Part of a small language model's weights: a variant of Muon for these matrices.
MLP neurons of a small language model. Each row is named by its layer, matrix (up: input weights; down: output weights) and neuron, and shows model dimensions 64-127. Each number is 128 + 32 x the weight over its row's rms, rounded and kept within 0 to 255.
Before each neuron's rows, "fires after" lists the tokens most often just before its 100 highest values on Wikipedia text that the model never trained on.

fires after: "and ", "is ", ", ", "ratings", "the "
L4.up2002 [141  98 138 161 114 113 124 134 120 150  86  83 115 153 127 113 107 122 135 133  94 102 179 120  92 126  58 131 170 100 127 147 125 135  84 102 127 129 182 116 151 150 103  95  90  81 114 126  78  58  91 153  86 116 149 141 151 169 110 162  99  97 152 112]
L4.down2002 [111 109 117 119 132  94  86 181 119 105 126 107 146 124  95 225 158  72  90 136 170 109 127 169 152 122 148  95  93 140 138 109 116  70 125 174  97  86 162 176  60  78 140 157  81 131 162 101 111 124 138 114 138  84 115  97 180  92  91 111 110 151  83 140]

fires after: "–", "the ", "in ", "-"
L6.up575 [109 104 148 143 142  66  74 134 168  88 119 125 144 135 145 177 141 128 146 184  91  91 128 167 134 124 156  81 124 130 139 117 154 143 136 104 207 146 181 108 181 127 101 125 102 102 147 108  94 129 117 125 124 139 148 140 123  87 136 105 110 150 134  77]
L6.down575 [108 126 162  73 134  91 128 138  73  66 160 144 118 132 122 141  92 146 134  51 168 169 146 110 117 125 160 155 100  82 164 146 117 132 125 138 144 133 125 106 157 125 119 151 155 131 187  97 153 142 151 100 126 139 154 104 155 135  86 143 139 123 132 149]

fires after: "| ", ",", "(", ", "
L6.up8 [148 130 128 182 174 159 143 160 116 126 104 134 113 114 153 120 150 155 109 118  91 172 144 157 132 123 108  85 130 146 159 118  96 107  83 190  86 128 116 132 104 133 197  96  89 112 142 150 120 151  89 145 203 106 116 123 114 140 146 190 171 134  81 160]
L6.down8 [125 104 150 147 162 120 111  84 125 158 107 100 112 140  74  88 127 143 194 118  87 208 164 134 170 115 122 136 133 102  95 155 107 144 104 101  93 100 101  70  68  98 168 131 130  93 127 102 108  56 111 144 115  89 120  87  90 157 126 122 155 115 153 112]

fires after: "| ", "′"
L6.up433 [ 71 172 141 171 108 136 145 136 159  97 112 144 115 150 125 113 155 107  85 114  78 164 126  35 155 135 150 204 121 164 170 105 157 201  92 101 124 132 115 106  95 164 102 200 152 110 137 143 124  96 111 101 128 137 163 118 137 161 139 173 118 114 170 147]
L6.down433 [143 141  45  81 132 170 140  63 162  58  63 115 137  64 114 121 127 100 146  72 180  86 140 113 163 156 150 182  73 111 127 117  82 123  76  60 153 105 165  91 112 168 102 142 168 132 165  84  85 132 126 118 131 154 115  64 102 168 103  72  98 179 122 146]

fires after: "the ", "The ", "==", "a ", "released "
L4.up79 [122  91 147 143  86  91 132 150  88 150 153 111  64 187  91 173  90 122 120 142 129  77 142  77 155 131 195  97 123 177 135 190 169 132 100 126 144  96 166 121 128 199 168 152 157  87 124 160 155 119 163 131 101 114 143 141 152  62 128 217  96 121 147 153]
L4.down79 [107 145  78  69 126 157 105 150 130  76 111 156  86 136 126 106 182 125 162 104 163  87 113  97  95 147 130 126 168 127 100  82 120 103  80 128  95 118  62 128 121 111 104 169 148  95 133  89 118 111 120 124 114 146  90 139  81 137 137 127 125 123  92 115]

fires after: ". ", ", ", "of ", "and "
L6.up1337 [125 119 148  76 147 110  84  72 155 145 190 134  76 184 135  97 160 112 181 112 131 137 205 167  83  99 118 157 113 179 123 152 113 155  77 137 152 126 146 132 172  80  82 152 115  88 163 146 104 142 115 122 116 202 169 133 104 107 106 107 147 125 118  88]
L6.down1337 [137 123  33 143 134 153 115 146 114  35 153 108 104 101 145 108 136 127 104 149 140 160 131  33  99 152 127 110 142 165  64 124 130 114 143 144 104 181 157 182 114 169 182 123 118 110 125  59 112 160 138 134 155  59 149 149 122 109 165 151 140 138 160 167]

fires after: "- ", "man ", "| ", "G", ", "
L6.up223 [ 98 109 102 130  74 112  85 137 101  71 135  70  92 151 116 121  98 134 160  93 111 130 120 132  86 181 150  99 115 150 129 165  81 149 198 120 160 158 141 149 156 116 103 190 144 108 122 149 159 151  93  92  92 128 130 161 188 144 149 147  81 101 162  82]
L6.down223 [152  81 137 202 170 112  61 173 124 109  94  87 127 150 142 115 101  98 135 123 112 161 105 129 102 133 127 158 166 119 175 164  80 152 210 116 157 139 129 153 149 127 155 146 175 113 124 130 132 121 104 108  80 108 107 166 131 139 177 146  91  86 147 110]

fires after: ".", ",", "2", "–", "3", "18"
L4.up1360 [190 125 196 153 166 104 128 108 108 105 107 211 113 109 168 160  93 149 155 178 114 127 129 112 163  99 136  66 112 114 154 154  89 169  88 118 177 106 125  89 119 117 129 125  79 119 127  89 140 157  73 180 157 113 142 148  99  99 144 180 122  71 150  54]
L4.down1360 [148 117 139 116 120 116 168 147 102  73 155  73 132 132  90 116 129  88 141  95  97 137  99  72 120  89 173  95 118  95 127 190 124  94  93 116 170 125  51 110 119 125 155 153 167 103 102 155 149 138 159  84 153 132  44 175 150  94 122 188  99 162 160 117]

fires after: ".", "E", ",", "G", "^{", "-"
L4.up1657 [148 175 159 146 117 143  71 126 110 187 142 147 103 175 140 121 164 152 117 172 137 104 170  76 168 123  79 159 152 163  70 107 164 114 144 190 150  78 140  91  96 126 130 102 122 167 112 117 181 142  94 124 142  49 148  55 101 119 156  79 164 144 161 152]
L4.down1657 [181 125 133 164 130 155 166 185 134 158 140 175 135 203 109  97  94 124  43 136 151 137 168 166  95 156 131 133  88 105 135 169 115  91 174 119 140 175 127  88 120 105 195  72 117 128 155 152  92 100  77  79 156 144  70 146 125  89 122 162 178 134 117 191]

fires after: "| ", "; ", "the ", "is ", ": ", "was "
L6.up305 [119  82 123 151 204 112 102 121  83 104  76 157 129 143 169 154  56 145 121 108  25 114 160 153  77 198 175 111 132 167  78 142 105 165 130 125 148  97 164 108 190 111  99 113  57 121 134 171 130 125 131 152 107  92 163 123 175  93  54  94 151 149 104 166]
L6.down305 [ 84 138 128  81 107  99 123 128  66 116 161 126 118 157 146 105 150 129 119 132 139  98 104 163  94  95  75 122 115 135 146 177  84  72 165 102 141 114 101 150 138 135 129 112 165 123 102 125  86 155  50 101 117 105  66  96 112  70 158 118 106 119  98  97]

fires after: "s", "S", "A", "M", "og"
L4.up716 [134 118  96 128 128 132 115 111 171 175 131 153 169 126 108  92  85 158 113  99 172 167 135 112 121  97 107  92 142 147 100 152 131 121 160 216 118 140 116 159  95  83 168 113 128 181 118 107 129  81 102 132 100 129 184 125  77 120 152 134 115 125 128 173]
L4.down716 [160 153  96 165 154 162 117 111 120 143  92  97  54 135 164 144 158  70 132 173 141 143 157 200 182 128 157 140 116  80 103 160 168 142 122 143  98 143 142 105  94  80 116 143 158 156 131 195  90 184 182  99 113  87  92 145 146 109 103 103 190 138 128 158]

fires after: "| ", ",", "–", ".", "a ", ", "
L6.up2035 [137 123 139  87 105 139 145 165 157 129 103 129 156 129 213 115 184 146 130 165 100 154 150 131 179 142 130  70 136 127 147 154 176 148 117 125 138 100 131  95 142  81 154 160 127 125 157 102  93 128  84 150 149 125 143 113  92 103 118 137 121 119 175 112]
L6.down2035 [133 157 143 135 126 108 132 160  90 117 134  74 122 158 104 107  83 137 116 155 119 144  92 145 112 130 107 113  98  88 171 109  93  65 120 117  69 154  97 119  99 134  97 102 149 152 159 117  76 100 120 126 135 112 110 112 129 164  80 194 108  74 131  86]

fires after: "in ", ", ", "In ", "the ", "| ", "- "
L4.up414 [ 68 126 150  88 162 169 181 163 133 141 125 107 100 154 197 185  91  84 109 151 100 161 141  58 181 205 100 143 122  97 123 122 152 190 108 129  84  89 150  51 170 123 138 114  79 197 132 122 141 107 126 163 101  96  76  49  99 167 202 123 162 105 155  84]
L4.down414 [164 150 105  84 138 130 164  99 136 107 119 112 115 186 185 127 129 119 136 138 132 122 173 180 122  80  70 162  80 152 168 120 136 150  92  85 137 121 132 122  82 167 180 158 115 122 120 137 199 151 159 101 100 165 147 116  69 100 139 123 100  96 166 121]

fires after: "the ", "\n\n"
L4.up1605 [111  75 148 174 138 159  83 153 153 146 145 136  80 144 178 163 114 194 117 106 121 153 166 132 152 184 127 136 144 140 101 168 138 126 120 121 140 148 193 129 177 132 235 204 146 182 149 106 156  86 104 162 137 161 191 174 143 106 151 132 125 135 147 150]
L4.down1605 [ 95  98 129  79 142 115  71 120 115  79 132  68 120 100 139 138 113 133 109  85  94 107 155  96 143  96 119  82 177 122 103 133 120 136 129  88  75  89 106 154  89 146  89  93  62 115 175  84 165  42 145 158 109   0 130 138 110 134 135 192 118 128 155 152]

fires after: "the ", "his ", "| ", "The ", "whe"
L4.up745 [153  72 148 106 186  91 154 154 214 126 156 158  98  96  95 149 199 130 145 116 103 146 112 140 153  90 117 195 177  92 109 111 171 167 132 165  81 103 119 120  96 162  61 126 152  58 140 115 127 159 166 143 148 155  92 133 118 128 120 131 100 123 163 180]
L4.down745 [116 120 137 168 115 135 204 130  82  84 137 128 145 120 163  99 121 182  96 116 144  98 156  81 134 113  83 166 140 140 126 128 200 108 110  98 162  25 183 187 169 110 103 174 168 120 128  48 113 179  77 131 171 158 129 110 129 156 166  88 150 133 125 188]

fires after: "| ", "the ", ", "
L4.up185 [166 130 171 150 125 146 109 116 175  86 106  75 141 116  93 152  86 156 144 126  91 146 160 178 111  98 105 110 149 118 136 132 105  90 158 157 152  72 153 154 138 122 107 158 161  91 154 118 128 166 150 172  83 122  79 154 134 111  60 171  93 103 111 125]
L4.down185 [136 158 165 139  80 153 133 104 136 153 138 144 145  98 146 125 150 160 110 100 165 157 135 136 121 124 188 141 111  63 153 137 150  88 122 131 144 157 120  94 126 165 150 133 171 143  87  62 113 148  52 127 139 135 182 167  77 140 109 148 104 103 110 114]

fires after: "the ", "is ", "was ", "a ", "of ", "="
L4.up570 [126 138 147 122 167 112  82 132 158 130 148  89 123 137 137 177 168 207  58 113 167 159  82 132 178  93 103 115 139  79 112 165 169 132 141 149 188 121 141 192 146 127 160 141 108 204  77 131  86 155  98 137 148  64 101 147 139 131 147 110 149 152  86 150]
L4.down570 [105 141  89 158 168 147 162 148 143 157 104 154  87 137 123  93 139 118 124 122  61 157 162 107 108 139 118 128 123 118 134 155  85 155 138 135 131 115 131  96  82 121 103 110 101 135 139 169 136 141 147 158 126 137 179 160 123 114 150 155 167 107 131 165]

fires after: "| ", "a ", "on ", "the "
L6.up359 [144 106 144 151 108  83 163 139 163  97 111 148 154 110 114 137 132 173 157 117 139 155 116  94 143 128  89 100 161 102 163 147 167 140 131 125  95  87 146 138 167 106  57 135 163  91  94 140 137 102 118 128 162 165 100 141 135  50 105  71 170 137 141 148]
L6.down359 [172 198 150 135  95  66 168 162 100 102 120  88 200 111 102 154 139 188 118 113 179 173 155  87 150 159 169 135 181 132 136 143 120 149  66  82 160 117 139 109 171  73 151  91 137 154 117 115  99  88 109 147 118 138 149 116 134  91 149  73 137 162 116 113]

fires after: "the ", "s ", "==", "his "
L4.up1090 [124  87 118 172 174 103 171 154 148  95 128 121 115 105 182 118 138 147 103 125 159 125 180 107 172 134  62 143 109  76 110 159 145 178 133 138 156 139 129  60 115 103  62  56 165  97  93 102 124 146 151 163 172 131 173  93 163 151 162 133 138 132 141 139]
L4.down1090 [125  99 178 203 135 173 104 143 117 173 120 154 142  55  92 131 156 138  64  49 129 129 130 155 145  64 110 147 112 117 175 138 185 162  75 112  92  61 103 125 133  85 160 153 163 131 139 123 137  43 116 122 133  97 184 106 138 165 219 117 153  99 136 109]

fires after: "on ", "On ", "No", "| ", "Vol", "at "
L6.up1929 [126  90  76 121 192  64  64 105 120 187 147 156 137 120 145 148  75 178 154 209  85 154  59 118 102 130 172 106 133 103 130 141 116 166 158 136  58 127 105 147  86 127 154 157 108 105  44 109 143  58 118 152 115 138 140 140 100 147 120 119  96 131 109 168]
L6.down1929 [ 55 128  95 130 134 108  87  90 160  69 107 168  82 172 153  89 109  91  85 136  85 156 114  90 159 184 133 123 142 138 171 133 122 132 120 143  95 124 118 151 104  86 161 143 191 125 130 150 163 176 139 142 105  75 113 150 113 146 150 175 137 102 138 142]

fires after: "C", "c", "| ", "rec", "Sc", "- "
L4.up1472 [125 138 142 145 161 113  75  90 149 142 111 150 157 150  84 119 127 149 130  56 140 103  99 131 123 141 145 123 186 137 109 136 132 155 124  96  78 173 150  93  61  81  82 166  94 125  81  51 154 181 123 165 126 136  45 125 175 177 138 144 115 160 152 144]
L4.down1472 [168 158  99 109 104 150 117 103  94  94  62 164 182 107 144 150  39 111 155  86 150 101 116 109 123 151 107 125 104  68 155 135 146 152 134 106 141 139 203 170 108 119  71  99  99  98 114 103 148 104 109  66 146 128  94  73 143  86 121 159 112 153 160 140]

fires after: ", ", "; ", "and ", ". "
L4.up170 [175 116 111 129 126 119 211 171 106 167 133 109  87 193 146 109 146  75 135  98 169 113 134 125 145 100 101 111 173 173  79 183 130 102 120 148 119 134 192  92 151 102 131  84 146  82  82 154  62 168 137 147 174 163  95 163 134 106  80  79 141 129 137 105]
L4.down170 [136 138 119  54 134 133 129 171 136 112 157 138  96 197 114  64 101  82 156 134  67  63 162  99 147 115 179 135 125 144 135 129  39 140  95  95 162 137 111 135 143 102 116 166 116  94 120 167 128  35 168  91  85 140  89 115 125 126 171 113  60  80 104 157]

fires after: "\n", "|", "- ", " ", "| ", ") "
L4.up1713 [ 98  96 140 128 167  75 139 148 133 128  45 158 109 116 159 158 114 111  86 138 105 129 145  53 121 129 136 140 126 119 119  95 151 141 105 105 150  61 125  86 119 157 100  91 120 130 110 120 144 109 125 174 130 145 167 129 122 109 157  69 180 134 154 159]
L4.down1713 [147 145 124 146 114 103 167 160 126 145 170 136 197 132 163 114  89  60 132 106 141 163 129  57 135 107 179 121 121  89 121 130 202  52 148 121 127 101 161 102  83 144  94 102 106  60 122 129  94 117 167 172 142 150 153 143 166  94 101 121  88  84 118 146]

fires after: "the ", "0", "mid", "196"
L4.up1258 [116 113 122 192  98 104 160 201 110 188 139  70 151 151 133 136 140 133 185 109 168  80 157 102 198  77  98 166 109 159 182 148 109 197  75 136 150 124 169 102 129 108 178 126 153 141  99 113 133 111  90 152 101 140 125 157 165 167 176 120 127 147 157 130]
L4.down1258 [130 141 123 110 163 133 157 127 149 116 117  97  89 200  95 146 134 176 103 168 156 136 145  97 124 107 168  72 159 126 128 135 120 137  99 120 187  99 144 138 127 133 193 139 136 125 114 135 122  85  76 119 112  98 109 121 121 148 111 197 138 121 143 147]

fires after: "| ", "on ", "-", "On ", "the ", ": "
L6.up324 [179  91 108 201 149 114 113 126  92 106 135  77 124 113 172 121  84 153 151 157 103  68 125  93 120  67 167 156 126  89 125 153 132 142  74  98  89 132  82 110 162 111 114 159 131 110 161 145 145 128  87 135  66 172  95 150 130 115 119 112 155 149 135 139]
L6.down324 [166 175 110  66  83 117  98 139 145 147 131 127 118  87 137 154 169  76 131 122 163 165 118 115  79 148 141  83 161 122 167 159 142 149 103 111 105 153 163 115  77 173 190  88 136 161 143 102 121 122 137 125  79 135 164 116 127  40  99 106 163 142 117 120]

fires after: "| ", ".", "(", "/ "
L6.up98 [152 158 138 155 184 104  95 131 104 132  91 155 143 197  96 193 133 200 101 113 139 158  99 119 145  87 103 119 171 176 134 170 190 166 134 107 164 168 134 134 159 102  87 153 152 167 132 111 120 143 169  92  91 139  93 184 149 113 117 154 151 109 111 118]
L6.down98 [142 160 107  84 121 131 107 178 103 116 145  71 119  64 102  84 116  66  90 189  83 181  99 121  58 104 211  90 152 147 188 141 155  40 109 111  93 135  41 142 136 191 156  53 141 135 104 129 166 158  98  93  99 135 129 152 162 133 107  55  94 157 135 159]

fires after: "the ", "| ", "The ", "Ven", "sh", "N"
L4.up1352 [116 219  66 103 123 159 114 118 144 117  99 116 117 139 194  87 139 104 141 129 154  70 115 163  99  72 125 138 134 109  80 122 116 154 129 149  87 150 114 113  71 156 104 106  98  63 163 112 103 137 145  98 177 110 146 116 160 114 154  81  70 160  64 139]
L4.down1352 [109 117 195 131 132 139 103 142 133  82 159  73 142 152  94 109 127  99 125  46 138 127 117 151 131 166 124  56 160 120 165 148 180 136 202 143 113 109  97 172 123 132  65  75 139 213 132 153 150 203 173 161 154 174  99  99  80 135 143 108  81 114 190 146]

fires after: "\n", "the ", "\n\n", " ", ": "
L4.up1482 [ 99  62 193 115 150 105 115 114 100 162  94 115 151 155 139  67  81 103  84 135 114 114 142 128 177 140 165 113 173 113 164 139 140 117 130 120  76 131 113  45 127 112 171 106 169 151 152  50  69 116  73 156 104 138 169 174 158 167 134 164 127 129 156 128]
L4.down1482 [220 163 152  75 140  85 127 105  62 140  79 110  89 115 110 136  95 144 171  68 112 108 138 119  90 103  90 151 173 127 180 122 171  85 131 152  89 151 130 162 114  48 157 108 143  82 121 156 157 212  88 176 152 125  80 133 125 108 139 113  10  68 144  84]

fires after: "\n", "U", "\n\n"
L6.up1547 [104 135 120 148 114 134 159 127  46 139 133 153 155 121 118 154 147 126 117 181 164 128  89 144 138  57 131 116 138 166 110 118 116 132  85 161 149 126 140  74 120 108 144 150 133 146 138 133 136 185 128 177 146 159 106 172 113 155 143 160 135 172 173 105]
L6.down1547 [139  93 110 161 131  95 193  89 130  34 111 110 144 118  92 118 134  98 149  88 129 187  96 150 110 104 103 189 131 127 137 120 122 156  68 104  78 158  90 178 128 142 142 165 126 139  99 164 207 108  92 123  85 119 125 157 132 158 129 200  78 124  88 132]

fires after: "- ", "v", "Suz", "David ", "Ros", "| "
L6.up183 [ 90 163  93 136  99 169 105 132 128  96 136  50 118 108 179 182 124 108 161 104  90 130 140 161  99 147 124 119 136 176 110 186 146 184 206 112 141 167 172 153 120 111 119 114 122 149  86 176 202 135 182  97 137 131 177 200 179 166 157 138 112 101 151 136]
L6.down183 [127 105 164 175 185 115  99 121  77  76  97  81 119 158 131 111 100 132 144  89 110 162  94 120 102 149 150 113 136 148 178 150 121 127 166  78 141 111 108 160 142 130 114 144 133 118 121 129 108 112  93  29  90 134 141  90 112  71 138  87  82 132 147  48]

fires after: "| ", "\n", "- "
L6.up634 [158 147  82 101 146 141 185 179 161 111  95 148  89 200 121  85 160  99 156 123 149 149 174 184 115  97 117 115 125 104 136 112  93 142  99 126 111 151 144 128 125 134  96 107 155 136 153 109 140 165 116 109 123 133 162  87 111 125 124 144  75 162  45 134]
L6.down634 [139 109 100 159 119 135 170  91 167  98 141 127 157 152 136 139 143 145 122 115 153 117  81 169 133 142 100  98 198  90 126  85  79  69 101 102  80 113 133  76 111  59  98 132 192 150 171  76 106 122 116 137 123 109 120 126  96 118 172 144 194 125 133 168]

fires after: " ", "- ", "| ", "(", "Ref", "|"
L4.up1048 [155  88 170  72 131 168 121 153 104 167 107 126 179  86 166 123 111 157  60  73 137 155 126 137  98 121 104  97 173 102 139 139 165 120  93 164 191  97 109 111 141 137  92 130 123 150 145 123 115 112 104 119 136 153 125 166  61 187 105  96 163 147 127 123]
L4.down1048 [131 136 187 102  95 154 163 153  97  98 185 127 180 164 166 119  78 145 129 136 172 181 129  98 108 127 150 145 147  95 149 150  72  72 197 140 115 129 172 111 135 122 174  94  86 140 163 155 107 162 128 169 147 125 111 140 142 139 211 146 154 110 133 127]

fires after: " ", "R", "Q", "Website", "p", "."
L4.up1173 [152 185 142 203  84 156  44 112 126 123  62 122 102  86  96 110 130 119 120 104 112 191 124  78 119 146 164 136 135 128 104  93 199 134 104 179 158  91 143  91  95 106 167 116 130 149 160 126 116 157 115 131 113 117 149  95  49 151  95 187 145 159 135 129]
L4.down1173 [ 93 110 114 132 141 154 149 109 167 112 131  95 149 142 142 127 147  98 138 130 139 124  97 103  83 114 121  93 127 147 112 192 177  80 144 156  87 108 110 135 122 152 147  95 127  95  98 106 157 104 112 102 102 176 160 168 145 109 160 103 159 144 115 146]

fires after: "| ", "(", "pre"
L6.up1796 [205 123 114 121 125 107 136 101  14  82 106 188  98 159  27 148 114 178 126  91 147  67 143 141 103 120  97 143 133 105 114 126 116 118 129 146 163 144 145  85 146 140 116  99 145 100 113 180 150 101 160 115 137  89 155 158 183 169  90  69 195  94  82 111]
L6.down1796 [142 109 148 141 115 155 150 139  97 160 144  59 137  54 118 142  99 161 114 175 124 111  55  70 142 128 154 115  82 142 151 119 107 198 175 104 115 105 129 136 106 119  88 155 148 118 133 144 172  84 102 152 137  89 151  66 155 133 104 151 184 150 246 136]

fires after: "| ", "ier ", "202"
L6.up264 [121 136 121  90 117 136 120 164 172 106 125 185  68 169 121 166 121 120 118  92  63 135 110 188  61 139  83 113 147 147  72 104 157 146 141 112  94 111 108 168 120 109 147 120 190  91 177 157 128 174 205  81 118 136 164 149 146 143 125  84 123 146  97 147]
L6.down264 [177 114 127 125 132  71  84 132 172 133 124  97 130 114 101 183 139 141 102 105 135 103 102  76 145 145 122  97 120 130  89 126  98 100 166  67 133  93  84 119  93 148 143 143  99 103 171 109 106 115  68 131 153 156 125 128  56 130  76 152 166 123 142 179]

fires after: "The ", "the ", ". "
L6.up700 [112 161 125 115 136 150 138  77 108 141 173 118 126 134 105  81 135  92 123 115 174 163 107 156 181 183 121 152 160 114  68  90 111 101  95 138  79 146 159 150 130 170 176 122 115 171 122  97 148 172 163 190 117 149 152 140 122 132 142  86  87 125 157 106]
L6.down700 [103 159 104 113 125 135 139 148 113 137 133 132  97 165 133  91  63 169 110  59 144 131 140 117 197  84 110  82 155 102 136 145 131 141 140  96  85  63 158 146 199 155 143 148 111  85 125  88 105 158 118 117 144 110 130 121 108 102 154 116 102 115 141  78]

fires after: "'", "his ", "the ", "–"
L4.up63 [123 108  66 197 170 108 164  90 116 144 103 124 134  97 138 105 127 206  68 118 106 130 168 105 191  78  79 114 115 105 115 144 152 147  70 136 140 116 135 109  77 122 140 166 117 113 153 148 140 140  53  21 144 102 111 135 167 127 158  95 141  87 175 126]
L4.down63 [138 156 180 101 119 125 109 102 110 102 162  84 165 133 127 116 176 118 166 111 130 121 121 101  51 175 128 139 150 186 166  93 113 118 130 124 128 139  92 136 133  67 127 137 135 101  63  97 169 114 127 119 107 156  92 124  79  78 128 107 142  84  88  98]

fires after: "\n", "\n\n", " "
L4.up1241 [135  84 143 123  53 116 153 147 129 109 160 131 103 161 121 121 163 131 119  94 109 201 152  96 130 117 165  98 109 103  85 128 134 144 123 127  97 128 122  39 139 109 120 124 120 150 153 117  78 117  98 141 112 132 127 138 173 122 173 134 106  65  83 121]
L4.down1241 [183 131  83  95 121  83 128 127 203 152  89  95 111 140 139  86 112 136 149  54 138 120 123  99 120  95 159 163  83 109 102 129 114  85 139  99 114 101  91 182 134  71 165  84  83 157  73 200 125  52 129 136 127 126  96 133 106 111 203  95 177 114 119  87]

fires after: "=", "| ", ")", "on "
L4.up1571 [168 101  95 139 205  93 160  58 125 104  57  86 150 135 123 137  98 117 144 145  78  54 136  94 113  96  93 160 157  76 151 130 137 184 106 114 100 142 199  83 165 139  54 131 126 134 201  99 114 109 132 157 137 109  87  87 132 120  96 130 144 101 153 118]
L4.down1571 [118 116 160 138 114 141 110 120  98 149 115 137 134 177 111 111 131  78  98 125 156 199 104 124 107 130 102  90 111  85  85 121 114 169 100 119  91 165 128 152 122 153 117 148 101 124  81 121  65 144 172 132 133 127 149 142  83  61 133 112  67 176 139  92]

fires after: "R", "F", "N", "f", "n", "we"
L6.up1735 [ 88 106 140 131  79 118 117 135 177 102 143 127  98 104 136 255  80 147  95 151 100 167 109 190  89 112 152 145  76 190 100 142 145 112 148 165 136 144 154  46 166 101 139 188 118 151 122  95 130 129 146  95 134 104 113 136 148 150 180 100 104 157 139 122]
L6.down1735 [154 125 121 163 165 151 101 141 124  79 122 112 154  62 139 108 114 115 146 106 168 112  79 108  93 119 157 137 103 165  76 179  97 104 135 123 127 160  96 135  90  89  77  98  71 107 116 137 113  94 178 123 141 126 110  59 109 110 169 186 105 110 132 127]

fires after: "°", ".", "+", ":", "′"
L4.up1398 [106 157 187 137 121 115 112 177 174 155 149 152 162 189 255 165 143 103 141 144 102 174 147 103  59  87 140  96  87 137 119 141 148 121  91 118  62 169 154 149 117 128 120 154 133 141 178 102 109  84 144 113 104 115 129 158 147 193 139 162 191 118 156 132]
L4.down1398 [ 54  88  99 117 193 151 133 120 101  68 144 159  77 101 100 124 122 119 140  42 123 197  55 130 133 106 126 114 131 117 136 177  89 100 143 141 118 131 158 108 131 144  97 116 158 191 152  54  95  69 113 105 131 162 171 112 107 158  92 148 124 137 151  54]

fires after: ".", "ep", "s"
L4.up1802 [147 205  97 133 135  95 117  82 155 170 180  88 129 141 131 101 129 177 128 115 112 119 124 102 125  85 138 106  73 143 129 146 142 119 101 166 173 143 101 106 139  80  99  67 128 146 146  91 156 205 120 117 148  96 164 138  89 185 138 128 111 122 104 125]
L4.down1802 [140 126 111 151 193 123 133 122  62 168 113 148 111 202  80 127 205 118 127 154 140 155 131 129 118 138 158 164 153 144 134 142  94 128 141  91  77 146 125  83 100 116 194 146 123  66 113 153  90 129  92 127  56 133 158 161  86 125  54 208 164 127  97 190]

fires after: "in ", "In ", "(", "of ", "the ", ", "
L4.up1336 [117 138 177 156  97 151  97 131 106  96  96 115 140  97 153 137 153  87 105 121 207 105  97 187 130 113 109 126  74 149 137 106 157 147 120 120 181 113 164 140 148 141 165 138 123 138 101 149 133 134 145 153  91 142  89 146 149 134 148 122 139 143  94 167]
L4.down1336 [ 90 120 170 127 163 147  90 152  54 109 100 114 136 100 196 115  73 159 125 157 163 117 168  95 102 143  93 119 134 148 149 103  82 128 133 124 156 186 148 157 151 115 154 130 120 181  83  90 177 125 123 167 106 137 109 128 104 140 123  61  94 145 157 121]

fires after: ". ", "|", "| ", "\n\n", "- ", "=="
L6.up441 [172 162 126  82 136 130 124 147 119 139  95 152 119  98 139 157 127 111  51  92  73 123 154 143 151 193 198 144  90 151  82 115 146 121  92 151 152 147  88 111 124  89  86 126  78 197 115 145 121 111 164 111  94 194  69  63 136 120 178 114 130  85 137 191]
L6.down441 [ 88 185 125  96 136  80 158 176 115  71 131 113 174  85 133 187 139 170  98 101 129 108 117  67 112 129 174 157 129 121 100 125 176 138 151  82 152 119 116  86 112 180 124 134  79 133  69  99  72 119 150 129 135  86  94  95 122 121 153 109 146 124 149 128]

fires after: "| ", "0 "
L4.up1910 [173 125  79 167 177 102 106 142  95 151 143 129 145  83  58 177 141 137 133 139  98 161  66 112 137 140 172 190 199 133 117 104  70 114 195 102  56 145 150 168 119 179  99 126 122 107 148  79  76  91 129 114  89 134  98 140 126 143 163  98 118  97 141 154]
L4.down1910 [181 151 144 128 143 136 101 148 175 143 126 111  91 186 149 103 104 164 152 113 104 105  82  93 105 139 156 198 119 117 118 146 123 109 134  96  98 162  79 154 150 135  98 189 145 121 139 115 137 151 115 180 165 140 115 122 109 127 140 129  89 172 121  78]